From a checkpoint of a small transformer trained on Wikipedia.
Size: 8 layers, width 512, 12 heads of 64, MLP 1344 GeGLU, vocabulary 38164, 48.7M parameters.
Training: a variant of Adam for these matrices, 538M tokens.
MLP neurons of a small language model. Each row is named by its layer, matrix (gate and up: input weights) and neuron, and shows model dimensions 32-127. Each number is 128 + 32 x the weight over its row's rms, rounded and kept within 0 to 255. Numbers have three digits each. A neuron's up and down rows have the sign that makes its largest values positive.
A block is one neuron, or neurons of one layer that tend to fire together. Before each block is what it responds to, as a language model described it from the Wikipedia text at the highest values.

Responds to: Apostrophes in names, possessives
L2.gate0:136127139120127102149148113148144063140106145092178132211081118055159156084111185130153150130090127133070098066147140096137118095133129133167068138127143128107176183118109160132130103181148113103144170114138157042114100141071086148129168125119086120112079072142148108106174161109107141122
L2.up0:081103155099103142141209094155213117131136146131168188140104165098135143110148141148106142165110129148180154141164140101135103082138081114135164119130176107121099111157166108180099156134084164150117120146151122155089188170155121189109184111113202116169097155148158110096126181118140100145
L2.gate118:082141142148141182134125127109172123078243106145164106161109112113168101085142098117139132118122148083165120131142204115142094100089147126086110142159177124069057183137169164085112110112112123143121129107177121119072137104102116181127255160088169142151135128138192213100128131084137145109
L2.up118:147110228174128125106123151114119142126209100195119131092140150142150102089148162131106146126136138097119138134144136152114147142193155134098155107153163136139107130128169129121152125124103150125162119130127204150096127117168072121126122127134179109104189132098118199129080097103144150141
L2.gate138:130137166155124145145181107130117142125170139141185092138093131141194095144119163116152144115143122125088103195093079127159068123143104104177100118045126066109149129060111141070095122125187149101093097089140135078097160066109116088133111135091115108134149136113104152111125111088116143120
L2.up138:144149118096090106182146129086148076092109093056092109111113066143096232049103135113122090140118178104155133111167128137139163106095128106127097168120111118116110095200121099151122083133089115214105138137172122160156165187165164140039188131121104095120103115096178147169111119129104115125
L2.gate1031:096121172171146147163091114124108139168160119129142151175130089161141091121125160070106123122107124151134153155101099117146086135149126141133160200161108115103152131123125171082093133166191171087160122115170117126126063109118103107145149130151179145191076073149058118086210175119102129149
L2.up1031:129157151146149186146084153080112133123113120189081178136123137125118097105115157130165152126153143171174168135117093142157126122113133118139117125177161151124197128114128113169114130161164142154131066136187077182130144129157128075135177118121118100068161126126131105139173138129119138219

Responds to: Final digits in numbers
L2.gate382:119094159102132191145056108190188200113138139134150090109116118103139087099139142105144114184093131115195149165115105099133151106157065140123138120078122165149119155109153155155107097120150148144101164166121094127140161118131102182109095157152114178206120104159183132134132105141152152122
L2.up382:096096153093171147148092112150081190180111105152147129071085141130116131145133194108134134124102119113146123113129090182018091126190174060103106142120136099088187076146084154092172172132070120121168154084101112108079129132099168168118065094121139173068106131171154113112154159098123163132
L2.gate585:142159150133143145160076117173095167144123110154182095176121132060118129159132096147094094153149105095145102155151082127129092142051135112089140119123117112127150161123182165170150160108158076171100091140193126159114146035100182182137137151159094200123087141138167123131144083087164151085
L2.up585:157106092040149161161076184134163123132104092107139111150079147096127131107137103135146110092114114103175095067098130159108072157164124106126075057065128056112118069126164153113179145159145111157149176078128123089101155076118139124151167146099067179099080099118142103107126105091110129104
L2.gate928:134080141114094165118053095255122149118147134148126124109160159134149063139162169135101132078126065154134158087106125146132137150134117095104124082186099130130178127121141145134105123206118057117146110137118122109161118078099111135145105116111106153128110146165134148127150151158200103088
L2.up928:131094110130116142224169181140099154163076167132055109117125144111098164160169153069161087063170125129103126109126163187182121137100116097121127146192083147139179150144120122157131120076096076189150132176178153133118120088122165148066118032166184154121173160121134141097149146165157122145
L2.gate1295:120092128108099146183140161071108132119153112087138134078124085101139169116079101148180060174156139137142162139144129139136210114104188089143078201119125064108114111134129153163156143146079170098121124122097077065123158102127128166121179061150157162158125134103130137158146184116096104100
L2.up1295:189118149132139153189111103159135109148153157125135150167135142093173125085173109108127133109171105131130114158137120133111171122094151068111105142123092164147144155106179115150104163142175101133095139106136120110111161115078106138121098139112126183081121071116152102116120077115125133089

Responds to: Repeated-name continuation
L5.gate0:115049215111145149120079092074182147107115113155114130096133137160128137113118135082094142111054152179194156098209155103153135078156150134143107065111185090126133250117072141090075102149136178149097131147089155070093099108124077086159150150072179059129130143094195111134118127143077141183
L5.up0:153116078102091126117096069116100135181132125133172107122122159165143140134134142132153131168101137117113088140097114087149165147163121194063081179104141118116076104079103107125187135118173122136138109136099117153169129156096104080163121076173115173087088147201122121123085145091158154121
L5.gate14:084070111122157148100121123160083142087158132158116045093085082108157142125089133090115115129207104196118150104124119080133131109137111188138033076106171156100196150137109154183185088086116117168115119146095137109162159174129164110134154171146181152099146118139128123119128131101092081085
L5.up14:104108114114095138156089110107168092154126089140118104116131107182110097151090092123124209089196046156159100078143144124177128136108091136105111052153183103131138216108126119140134141113110116114175081179082196063129124177162097100189191140085200149168141146115127108122161117078101124110
L5.gate65:137121186133134080097073093108076105107157128168134076086121085109144107170129127115122080146147128101149121145157161130116138119138103075129106111094209082112068138106112147133164206117112097120098162132116126144073103098134156140138109126159160098148095079136113072131136201119151062093
L5.up65:151154164126138145094126146139081123150166148142140100114094157162124139130150112104163134138123098076176123072072115115077173146150127181152148161126154145169149119103138099125201132143130155099142085091077119074155140122133106096101109070090174103157159131128142092133157169104152142133
L5.gate305:102081088154166153088068059104111135087145075152154045124109142103077116098145141130166127134132122077095067175191101123138161183086063110110067099180136229131071099136144135150100103149134149122144126155057121079122144093113111122135157167142082145139077101117173167128102150136119139136
L5.up305:143099120140132115081083076103147124108149101095094091115067139111115127116105118120123076077094131093123134074161104135172195097152113104122148110198099147145121116156120112129147116135143170189139102192071100087058058152122115107073129156064093105131114160118166176145088136160113117111
L5.gate461:098173158114110094110097063120154104115074194166147129158124149083113140118079144206132157162125131146166108136085129121148162162123178146185213155125133097164064188114129124138186175163172154135166130138139119158066124133153135088068149116160179129142127142074167090075097120127079110119
L5.up461:104157160113093118128146116150152107152150086106156107120098088159187126095142111191141122097060160085127100156127092096134122165172216111096135123114111101140079152100163134094143164171098185106062174145147106112143121151122061155078183138169103088137087135128169128130124128155110091091
L5.gate484:143149114165101137104087143048090201133121111197114084117115104136086127147173118097087070103202159131124092199136118082132135121107106178117116132104167106150162141141130147147086125172110156117175064140097211113106146143079103068164163105092131120145124168142135087115130122159112146169
L5.up484:139105121144118148114135091150121139116135078109136141142126183139116076131065160176111143143117144138087076136132126110188167158096128169116119091156141144132162103182115124112074119118138181108135080130114127141156164079168104096136125170147123131100151112076122092118106197114083149189
L5.gate592:111096118110094161096092101138115155167155143103139131148198110104117099151153171139055099051102127139160068110163119128186105147150075164116166099119172137104128106172185148056087138103169181158178100071121129165094129091200140129110194150112168116117121078157123151109124101106085080101
L5.up592:235123179129166105096087082107123140114088156139124133147093114152122162170120115140082100102094141139145087085141084126151132151125165144114118110120099096168107160167164157165131092117104130076163110142117140106102144147133131103138117104143089098134111085164114090074127162135065166153
L5.gate633:084119188106159131133130186145106139097124171102155162084106128132115177150155174148102155182081109135106105119084151146146135134133122170120142116189132104111067155135130150126077149112210106120128131059112169159107130170151116119125122149158095070106133146137150106119144168120144074153
L5.up633:141143160098149136164092155105158169149106112105138149103103113125173082131117138136122150144108117097131095153142147135149118148132111141145133131165137111139124143098128129116134136105153092192115076128156149144162144123126128110092189138123158146123161160072195131151177072124112128122
L5.gate703:080122150164123112144116158107118114123128128138110064101113082128095080119161138106091115110131176118156155144132187106205133147180127133123179110068176090113146112080124150125091192167104165126107100116151147137148148103160108124155113141111189142047088134200113132130101131104150082111
L5.up703:091134091104059091134142154084105120101080119147106093078097087106099120139140158104114092114110181091142165158079132083195126141145100108119128112111130162133160142089119143131174160142076168179128155098146144148122127091163138156134087068092170210141107106169090092112102144143143125110
L5.gate820:144124167089135155114113122096092131178094155115119107161132126117079156164144164115093118124116103150142131154113162102148133112164108075097118136100137137142100173169160135156097165119148167102124144116100154105080155122130117122130122145116147145127144136177111119122117141163094152135
L5.up820:095129138127150137087089095117081113100136138148155187129133124160140079137102111110098142081096159143197128137061155150175171118147128156143101116145111104164093141120179126159168170116110173138170124119161117149132104154166133173167142146177133141113083186103139105108081141143125106127
L5.gate883:123144102109074116151127067142180118131131147100123152093132124105106172134109124178116142126101098130173135084143150078182204184105134132110135105171176140124081101113110113164106122140160123151155151117099133123135213150163110072126087118112122104080099117181112121133123141094132106141
L5.up883:064126131110162064126118160151100170133110069149135095127090105162115133111097114115099138050131077096109129074117142084116141174128107209106148115092103168129147127116103123083105118158105142144109118121118077158169155076137123191134162063161075157058130157193185087133125117132121082057
L5.gate1050:147114191123089108113085068201171180133105132081123145143137118115127127157221202117192172088086176115139084087217103142141120090132114100113176097125155130147160189125032132107081130109119162150129084205127101144175084146138121124084062109123144095144163076115068137166182131127101078085
L5.up1050:100130112128115153063081135133141203104156118145182101108119155142146156112092132094126139121070114134186088072193116120183141114076145135127148129152139080126107215151065125155093172076112108109146136188139140095151148148174089121103115148170121096115165125097098132113120157115109125139
L5.gate1127:107120148145155155103126127082131157156155087157157104066094111131177140154132160183131063119178123183081089140103079126133146151095065113090106131152165164090130119067057136158149077183154124171082145119125152157136134075167113156128110148150195144208100123126150086158123165132120134179
L5.up1127:127129138116129108084176083157129161060062149083077125118160114133087143067100112092095090097108131132115169122113115085131119118126122116132102138156103107124136119123132133130191106093059165182109165178130121065115103137168089139113119132128155114231162055157113075093082148155143103134
L5.gate1132:041144099134122144089117130193178117090121102147204137146128162147075139132108109153066101134064105086134121127094161114164135185164119129120143105101173087119115114124124160058134113136138157132066150138115108177146100129139136140128134183106182098098074188148191110150100121118072079132
L5.up1132:100147051106116090106087134179146129101100115087119134133077108118099127096184127091152088081070104104128152069115128114150164236137115113093113197109159035156119120066118121144178092124096110126052139098057107154102114151120112073119098108176098085081148154186221122096139219149084148093
L5.gate1261:120103123129137160127122077144149181094069140052086117145135108134112117137197144142116106131121113120160074095131154136156147129160137112083075069181108123110119136126136139133102112175168118105163145106182103114143152096163146156076119077088106127136070039104146123146114133119111160047
L5.up1261:139139169118124169167130086104110154116113152097176062156133168184124114092119151131097093082131107140132029164130054082136114100132105128102108131142149112116075183112173148114098139136116113150140139103152113143102149153090143114110154133092119139087116119091111146113138103135128106110
L5.gate1305:097110152121129147098068117104113228103150116127176177141139120144161171158142133156143117153100111107178080120143160084162168143162132128108122091137184172171117136151131123129033132133125139160172153115138170156140186118168132157155116107144098068087103121108139097113054140107078080112
L5.up1305:163143145079112088182172138095143030115077139118118128146068159132134113118124134138148102125112150163102122142142149072117145118119126062121179139152072218118133148178116086108255102098116068250117132113137115098112026153128098139093158122117127112135121171120198190149182062144143110113

Responds to: Repeated-name continuation
L2.gate25:103110162171106113160141125121169164121133124099115059134132125159188167032107160075120123154189151158099154148166095120110150137097118088063113086143148092092131114100096151090092126156195163142110162170149142178115115142179146149191148137113097115135065146099144146132108083106130099103
L2.up25:136142189129138066121163123134186128223104145131125085160155106114131096139103142132111108169112174173062214141200154136152167137096140157138104144167110113117071057110035117114157181139134088112118145187127093117155154115148111063087123076142078121063106174111112160131119151142127115135
L2.gate565:123114123124156155160160076108144161099108206055123107115102156116110134047137156159126095164158120121101132153151091153159148174143127118098148112100135142144139139095117139132163091163180085110169162085161064176138129101136128152121155124111091114117093090157143164155146109129137130100
L2.up565:127138137129180119122181074123168172103185151087076144107117107185132077068136130163108111133123183148115126091189110117137105173163134104205190087143178098119128116110085109104185089123192130143158151103144111142136066104185126080114193143197098123087128155138103123146112086163122121127
L2.gate641:120121160142067116141147117093159105165145111163180109100129075152175160104148124150151152086155149129127105072120119128162096145133098055149123047098135165100092153133087116152153079140174116177075179130190084082154141145161147123094173187148128121104132159128085126161131139064175074078
L2.up641:119115147149123100180128126149118101188100179074089113138203094131166132151106137112123141186127150135136107102163107067157087155055113134168145140115088119096060128126089135118178078092153153141152176139148120153148104066176139090071078153131159116140095139170129196135136056061179161148
L2.gate1139:140119047147150083122177133146122128140064144080099108096136109132122083076182131164113135108109153067149158103116136072177133110114106152164195125160205140189075106110123099128142192103128100170093122071159052181095117094169135117112153125130088099101102109125132102114118167112134138110
L2.up1139:125155085125122074165164135129121099136107155084106071129129145140125089076148154101076130126162145074092159091105105123111083145099130081200151113135092073129088137122157129170149106155164103140106139085117064110079061123139111142088131164072118149125123138179123124128139115108147147087

Responds to: Possessive/determiner before head noun
L3.gate1010:083124142154121104161110101120191166092106115139169159128176144185157159095051128122089048189120154127126127162082203127169137098164123107076114085144188086054119078074123225128116118197170158073195091110144180101134097134166067169156139123092155176085099148161127140147097158091081148123
L3.up1010:089098152141150092121154099128138076150180121130141143125115107172164131119104147137122111193141155161087098121147103150095095136145156211126120114088212060067102128111124144149144181157131127144126090161109172183164155189090106153128115100115100087090096162153166058083097141128116197128

Responds to: Inside repeated multi-token names
L3.gate120:097107163182128174117125100135107195122115109088195107109069092133193155083144188112185117107105121090117078096182138091148126138093108106167110098136201130133086173148141135113138131112159164144098177088129116154121118092135128122118135105137123177089118114169090119155110174109108164134
L3.up120:112150106168130148114150145143171134117133135052108111143121145171186122067141132112152093132120148136115117104138113107164154124115138136125117110177137096114086117107089144138143081128133149154120177108138102102135129122146095087107171148120145095092107146101114145135132119060122108148

Responds to: Table cell endings
L5.gate55:103147112179151128128133186126174151073102170085086124167180100092114117121128101157136112116131138120154134141074126109125136089099125098129041134114151092084069039153123155140097142174081103106093105094209111133130164095118130192206151190112106129101166113150149082083121162074119136096
L5.up55:144179060089122147056095176164130135140146120090086142130135148154124158181196128098141091140140132083222108128123128165129107085131125119164072113160088115152108125089165140165072117174111097120079135113144106136109112165128119130130106145111112143137152115112184143156109110144141167067
L5.gate97:160130158130124103156125067133123118055127155115199094107184078127139084105145120149159164164082149171163112209059146128139150083143129131119160167095133119127177127106139128172153123091101189166160152177129075105164119171162140122198095134092159159114152123100149170163113109151154082137
L5.up97:153114142143169109150117122173123164168115131126069143148118188074066144114162095144177158121070156060158158161168143129129139173086119136184090146181119164137069133085137137140119077148176114142131114048140135148105091112137100157137127163117212117106079130180115135169154085119094096128
L5.gate237:138146122116187109096083165129125118121090138075130113121198107143163107139157059196136129108127134114157090156128128145129189113128133132173115154122108074152097136153184152142075145158178150160137135111118142132092098135138142096145143180122079166100069132035172075140085154118124132142
L5.up237:078143156140145101123124186175119148066177097073133136134130116086105129114134070148134172168195125128212087157090112141093150054153168103107125139091106073120141141163144137142123144111177125135154152160105134144108082189126119117140126148116119131110096118105201089104082119154133098102
L5.gate315:077172117162122155194139177102099088090184151143120138126183098180133157091160109136136066059118158126095136135110126132121153115093154130173068191106109121115092160186141167134092142133210118119161181153185125140115184147175152155183150180132128137138126125102152100169176145106112143151
L5.up315:135099110145146113116197177155132148133108122127146116176159167122127118098105101124154116156046124085150145085147096118135130151138189126095117148083158172163140110127138097123140145102046119084168101107067142084104196104127187070117071171151142170187159109120158146134115154163116090069
L5.gate415:155110109128129137151096155164100074094165115086143101095152102129113141158171174176107106153097156052163108146099131140142163116125216104145035096177106149150088077200148151141102090140059091145181101090174108198148122112136164167124158192177109172060060170142150129134146157124194134121
L5.up415:123133092112066147107127122116141109118107108129148135116139119114104088143172128163138098138055111088138140105122112170154113155128173130168060084139191137134060079128129132164132099095055105157087090094113057175130122170176137107176194162152096131099142125120144113080116122105120092089
L5.gate491:099145148162148132150103198144113154106103196092107105130166093132106147061171161157127103139167142118126125143142103129089115101135137148164137123100110099120119192134113174128114233164112131170120167122132098119133178110109109156168152104139072182177163129180143102155184181054162175121
L5.up491:059171151122128147097153126094092168112169162118174112082176151161117166095127146166141171121107137067098143065179127082107141110118102122106135173114144183122113101159127125113083190097130103100134123053175077153069190148107102221158066152158153176120117118134085136103110173157123134109
L5.gate746:088068108157132189133125060158083096096147137118128181155103120113148129048125167130109122144084144162130035140173121131121093116126081083113084189066120124098143082171158155114065154151154050108098060079157117160068182128089142186149114138139119124087098114102160130166090138111100080116
L5.up746:134113073118119134101168094158150117143065106071083106195144145102080131069094146152117074168064166117136189119165116121163132103173146130131124124042106156108144045095136105105112085062061186162181134115140103122088141128108164160068112120135114132170103104100178125104050137124111059113
L5.gate790:116126175145171172151046090113120100103191120098154140132103137097111109150093145131128089106126063109182102180124096123089121092082114072162047129121156098110135143149173174160158170119095074083133153092124121146110132113076098144157151132106134183152104108134109090178117139225114144094
L5.up790:132079094154116115155109128148140086089122153069130134139121188031042155144086131091161136083130134102176160143129134154152162104116148143088098127140153097131113213189143134160139189140135126076138129136133085149118069107160145111135098089103082120147182112099117103135116160144079103145
L5.gate842:139177125141099116134100158124091121120138135092125132129134064124132177129146116136069114116158120082136178138112189176086103144143165068142071150145123145147102091211122145135151188139160096119052125136147094201137121138094159122090145137172106115097144133143158119139151154073204128082
L5.up842:152143146094119121088084133101113108086213131071116126084154117121090109138143127111142204135134188133117130095139147130049121153085100117160057084142118114160138074097135157144110130151111175127113150096098108113105107098155071143091161162146136136131130152105113115183177105141160138080
L5.gate923:100175110142155174123094081166093101102194149151101114172135145142188092051174149151125109124128132127118100106160073129107118106089104097142094121086085089114112142188143180107104124144172093162109106051135076162057095092060114119129144190224149178116110059106157105146157140128134110103
L5.up923:137109141137143094101181105159136164141070167098103104143152111089157150187138113150136080172130096163145183114095141094145148177092171141150218057088194110157083077128136120112216121061072151193127106140091156133180110160115153061136092133133191168166166141151151086127070150118088113103
L5.gate964:142139126145190079096157087090123143151120105065105121130135105103087196094158124161104129129123109119134155085122157125104164127118101094120125162134075059131094087205146151164104155200217231116149156115137114108181156145123180078051118144123115105142159111089122050123128139077100125111
L5.up964:119124102167157117091144156098120157157090118102133147082136107129104184109097175129100151114114122123113130166109123111099141116188089143101135175159151074151154093161201158162177158114127124160157170097152065163120177165123124073136146147163187120096139081111141070117099141062154107100
L5.gate1150:141122168127085131190121142191094157093146112077090122071143092153112199181103119172167107159135148183107092188124080177127138098152147121128117125128127141087094096149116154127163126082111129146084154076205096109151182111118098117164103152189156199174083157158166089107162196174150084103
L5.up1150:107096121105125123072083151079134130121139125113171136130105072177083141075089163150141153129112065105128141075145139142126128159101108087179118056143149132096158103151139138144126108108107183115091157079110087103151144127096194110171112147141121130124101126102127125131123136108109125188
L5.gate1170:071082141146104136187119078166117163106148054109120142084206122138131133145182210152064108125113033117121157145081108128109121098082130143112090111167160121156097117204147166174137105164132163114114118123151176102121223150159102113181157175133125177102143117110126148083090100183142148116
L5.up1170:167099105098167159128093154099155126189165131142113077126137127084093107089154141198123105108089155118120110138185131092188163124085125082148090071078157140120128132146142146139140138113147114167130099081126130160101121134155116149115170121152140131123172121129122113101062113136159144094
L5.gate1191:126180136132178137150105187113137179192229116081119082144091098189108170126097098180133125155121164057099090182123144159088142133099124125139109127167120130141121121151126152168138159180108141122141122084148102174112089120127127097065140161157189106162129159110110080126145144080187150120
L5.up1191:137171097163112125128133153072132128107161141081106086145135079106097206156137089128070165135202161136143146143068138103134079154158145118126108150173141111155149099142096163158201102198143139109115141101120095102152140121111096144123094099167151161155082109084125117109156189103148102084
L5.gate1203:108118104113174147123127111129117062119120141167116176111136128135127119158134181167148134152086077109138123141141150170137153129042155095086082150146212133149113116173144156181122096124070169109167181116168120068145118151155126171120113151191160087112133084121151146099117187153106106140
L5.up1203:217229177126164127096135140125119114134214145113134129128090157091099128140154152157217141141143215134106196117140135097119134132061150088147092121090132070136126105129155147119193180141105167165112129095080148135102173167168106132113091200174147132172152130105142118115081095091100097112
L5.gate1262:105153117148136138147091117156129167170155127110144132123151099095101117144103098152070167138124082093126105155110124060170109096120182119114167116038153123104162129087173178147104167126138198149121099107160110171134136094115086118100142149076197157145074098143072071123095165132173149175
L5.up1262:121141146161142156125162096178115100111152198116142136151184173142155075133178103125157130128090131129148173100161123128114140106109137132184119125153113227146121124132100110117143127125151082142082111167085114136112128135185181095148149146230117070130104133153175145174149118043147066103

Responds to: Digits within long numbers
L3.gate442:130096126161110158187057158119136113131098124118151086125128084154084179138097122147132046137104155122163192155158125150136090171095128120072089171131059156129094129168114155157128166137090088103144161081168150143110113089121127131087142126161122206152116093117096179129096119079201119140
L3.up442:181143216089134194119073104192129079097145123126133134166054170076159150136186153096194058030175110127165109202123114146074084105127123144145107099107118135105185161092171134124174146108141124145145105235090090202145156134122183064130154118125093193067155091105178092196145178130143109136

Responds to: Possessive determiner after preposition
L5.gate211:093115136207112118185117136171106154133159136180099100087169158182135060120070095124129091151097124148118187177154173135118089086175134121110117137123169140088125181120145178108114112114140099156177120132086124107136104158154113124138118153055185108098105145183126142110125147145120163126
L5.up211:149101117145152164089119242190132069085177154115143128102122108148130099096149111065149101120137078138094148187126152182150172153149116191142181130149201077151097207116110129095113165168160176194134166131107120140129089121175134103084147161096140121078132096135102155208135161103108110139
L5.gate218:150137115161199099122135125103177163110107084153122085149149162100141105123146083166111088089168127094109097154123171148093087148145176097120153145155167085109102163160175141112148122113100093119107141083091133124118139143128144069084122155091134151110091120131053136086215160149146124110
L5.up218:084158127152134146139130144082141155106118141078128112139108116164112142135160128204096104161092148168123128104128169183187107125193079137165119123156135070115146102161118134137141139141168159123109121112145040126127138119134146200163117091199067133139114161128088144094179181105144168123
L5.gate249:103108185162142162145117162125146204159171126145155105122122159150132050135091158134120167160084099153111122192152177153156080091153135143105117096113165054108108199113144154112131208101134116111172173115169127131071149120128093181139151132105134218092110122174099144156133111123088129110
L5.up249:090121132179158167157151167108143157182174120097154107179085153165098084129105144145160109113112104142116133137064209119112103160215102115093112151049152087094102139079154126105185171101133144126252127152171144115128092150118089100119115145160162122138152127221124095099157127108051153106
L5.gate266:165183220194161119145124183075201141110173126138171147125145139155121106137156054160128042116106162190135149162120106090114127096115142124065105141092137095057124111072117156161156120201131223127173114140157154110127154168213109161088135105071128108153092169149103098165157109118124114155
L5.up266:151157144159139142162157181086155102098149120076113066138137123139130122122090045143145113088132172206111206178158151161132197149117121132141125174190146107087118140172125148092149137167154152191143142151103134094183149152152170132108189122097124145105127149145127123154089112133133180119
L5.gate348:176089107123131144141112135114158111118141101119151126146143085112084077085093140097083179142104089129108108117152105100128127134091136150056101157154152098115120084114093132137049119111157107091154117125138132206124169105114092193139150137020136142073116176140149195136086125112147147073
L5.up348:157099134125118116118104107127121066107111084092124146096120068109105161098112152121147170110123087121122124114100119115101160107115081190114144168077117084114155067177095138131149088148138039124102111107161090127119125137067123158145124104139110167077133113065140106078145119113127197081
L5.gate351:140145084193132113134085078135152216128110163130127083138142132117111060163142122151134134120154077120062089126110152132108109145175165118090137134092195141118237136183117172067131143134104088064081171099138128168148161128123050153130045136187205139105113204101130125121148173126137170140
L5.up351:102168168155144118107147132123158114112111092123134188132118150144111099078140093066132170131172185085102083161125117112069116175143157146094129134114142119065126121160084161055166163164158137117110048144158124147143032104214127095184182141078141128106115131175052136094080129130103125158
L5.gate500:166118163151094171105117109149135154127141113123165116116161129103167115127131131148080102119121068119105063157166173128139128147131179072148122132164152084077169152090107150111061129168161157103187118160169092127141159071090104191131143152070106118138065150107097166106083154146112130103
L5.up500:133134097117154120163110191111128121103112096139109166073033148128047122119171132143151118203105128169162074149158106061104178040154115095117127121047110156135169136144104141158089107084177078136176114136146096145154190167148092161124131160146118110127121114146149165088150108119135149104
L5.gate512:081133176236149127121131117114133151103091168122125143161154172142122082154115111113135127129144099175091095151079163061107102167133138153152128132102150110076223126095115151104162203153159127129127105113153157129121192102076090168182140065135108171104127197138127047062137097097154142089
L5.up512:065144148085092113150099130113163154164087097154077133108057120098097105093095141073114125122098182148124156150119149159114129143132106143144151140188138164131115167122074082127149038099084123255163081135086107079134071175080170135148135133103121077131096159154119166110195109189125128096
L5.gate598:084072199217127139125128106138156146152149155188108148137152123150170096120140127126119172120090110177098144155156153114094113129098157180137119136162147129035172157161114175057139175211161093081142129153119122163104154101085080132179170156124127112142153168133133121085119154155159116153
L5.up598:147098167196104200145147089083142138104108137166160124135126123158208078114125132141133104089192106136105153136118166167132129092089162151093102124159182070084123180111137148137150134162161136112122139124079090182122077079058076144120137109111146101139105126168088144158158143127105134128
L5.gate659:141062152166142174148137136166138116143162145103133103113171087125181114054197128096167165090105063154147151068130120082150109166153148141123106104073192051129148117137156177120080138173161116138143122126073143124150148124156099111156135128118132112140108105068117099195125121069101136115
L5.up659:099082138160139157094141163154104102139129085142121130109133118088183138065200107089139113124148152102155132076161100113144088161135146098108119114102173057103114127148130162133112154158098108150174095108106128190117133063069104121129152172124116134137112098114068080072142090067145124131
L5.gate717:137186164145127154164160090130106141099131144141135070147164157161073129153133136085170199076101074108153195151146096160099115086126160117078096160137112147137121128180178138181135090099215143103153083160177145084185125162181108144141164105109097083106109156119169149104104149123156114073
L5.up717:182173131145148133155123135066185100060112117098170113098162167117101103161094062142129152123105151079107166101107087070165151086130160135080156121169137056141156148080070130139056102166094155138177123100122144130142128135162058183116047106055097105139084176147086143122130142128164092094
L5.gate767:126103131204184106116117085100153159158159099180117142127138128169102129091132124154084137115133131125111133170114127137056116132111191087139123152165148089080155068139123188179134125149139124047191108161165151129153149116113135088083146148166148113093122155183116064147122121110149111192
L5.up767:108177166167204081103116111116103167167116142123133092199130190166127099161098092175109119131158118128106145177129084092123096092100142103122165111102131095115121169147112155114112181123159176062148091147113127152137104112119102105122085083098148070153095127149114066112152156104155104079
L5.gate1019:124153194145129150122067153129186140161124126145186102144190135141133114123087136120104200182136102133103173092123147123051112130108118069113117097118163023068079159101140187137139133160159107088135135175142135114202170143127125093132121176107108127169141118138101138186115157109112172125
L5.up1019:130112143149134134171148108134107106074172138126185113157157158071088081170134110148104098109135115120087144157125109142142091183136103135064117158139183135084072108135129128118155182163188166098142131143130136106084163115104134077178142140071151174180122131167125156164168168165157119131
L5.gate1058:109150168179134116150123186108125179138154089173162094117165108184083079107121085124088137135124122116149139178163107164127115120179157127123094138111186086115164126111140180035133114170165167065191113166101160115102155151120094133093103145105182118145115141116139129209073208118093147107
L5.up1058:111152164181099161182168158111148142098140081191115126128088125183122087109135127092135105147179162147138146136138162198065087099172161149102116143117154083100141115074156161106182117172168135144156118164078163122126143162109116163116116116072179114071094123139134096186134089208140199121
L5.gate1233:133169116160189076133177157152126147054172106095153124111180139072118094111150119082098171094152114111104083180155091138105142172162134144129131122125134092127169131149108169116096186181092153128087141139140131125098177117121122124171120128112119075115078156158100120141208159131139136104
L5.up1233:140179092165123122163148137089129141087097113121208052113120119130173151119217081099129159157157115131095080139173170126107151203125148122134147092109102123144204136162166125175130155094160109107163146176192143095101183103109140168088150099112155132124123117198107084088116160091113138125
L5.gate1298:060121146122129128109146112048162143121106117107159081183118118103104101164134134112093121128133156103150098096137065144074081130138131103124131112120134108097160068156150140113109097140141043094110115143165093129085133103178104150143150170098157148117051174139142176117127181080087103120
L5.up1298:106129159176072134109124115092143178171102094164142144168162114133150054100077146163040185140100111113111128078214100155124164107147120087097140147162103092074159124103119135103137152180138175099107172090131117114101176143091116171095121163110171136098096182128124109164160135107190197195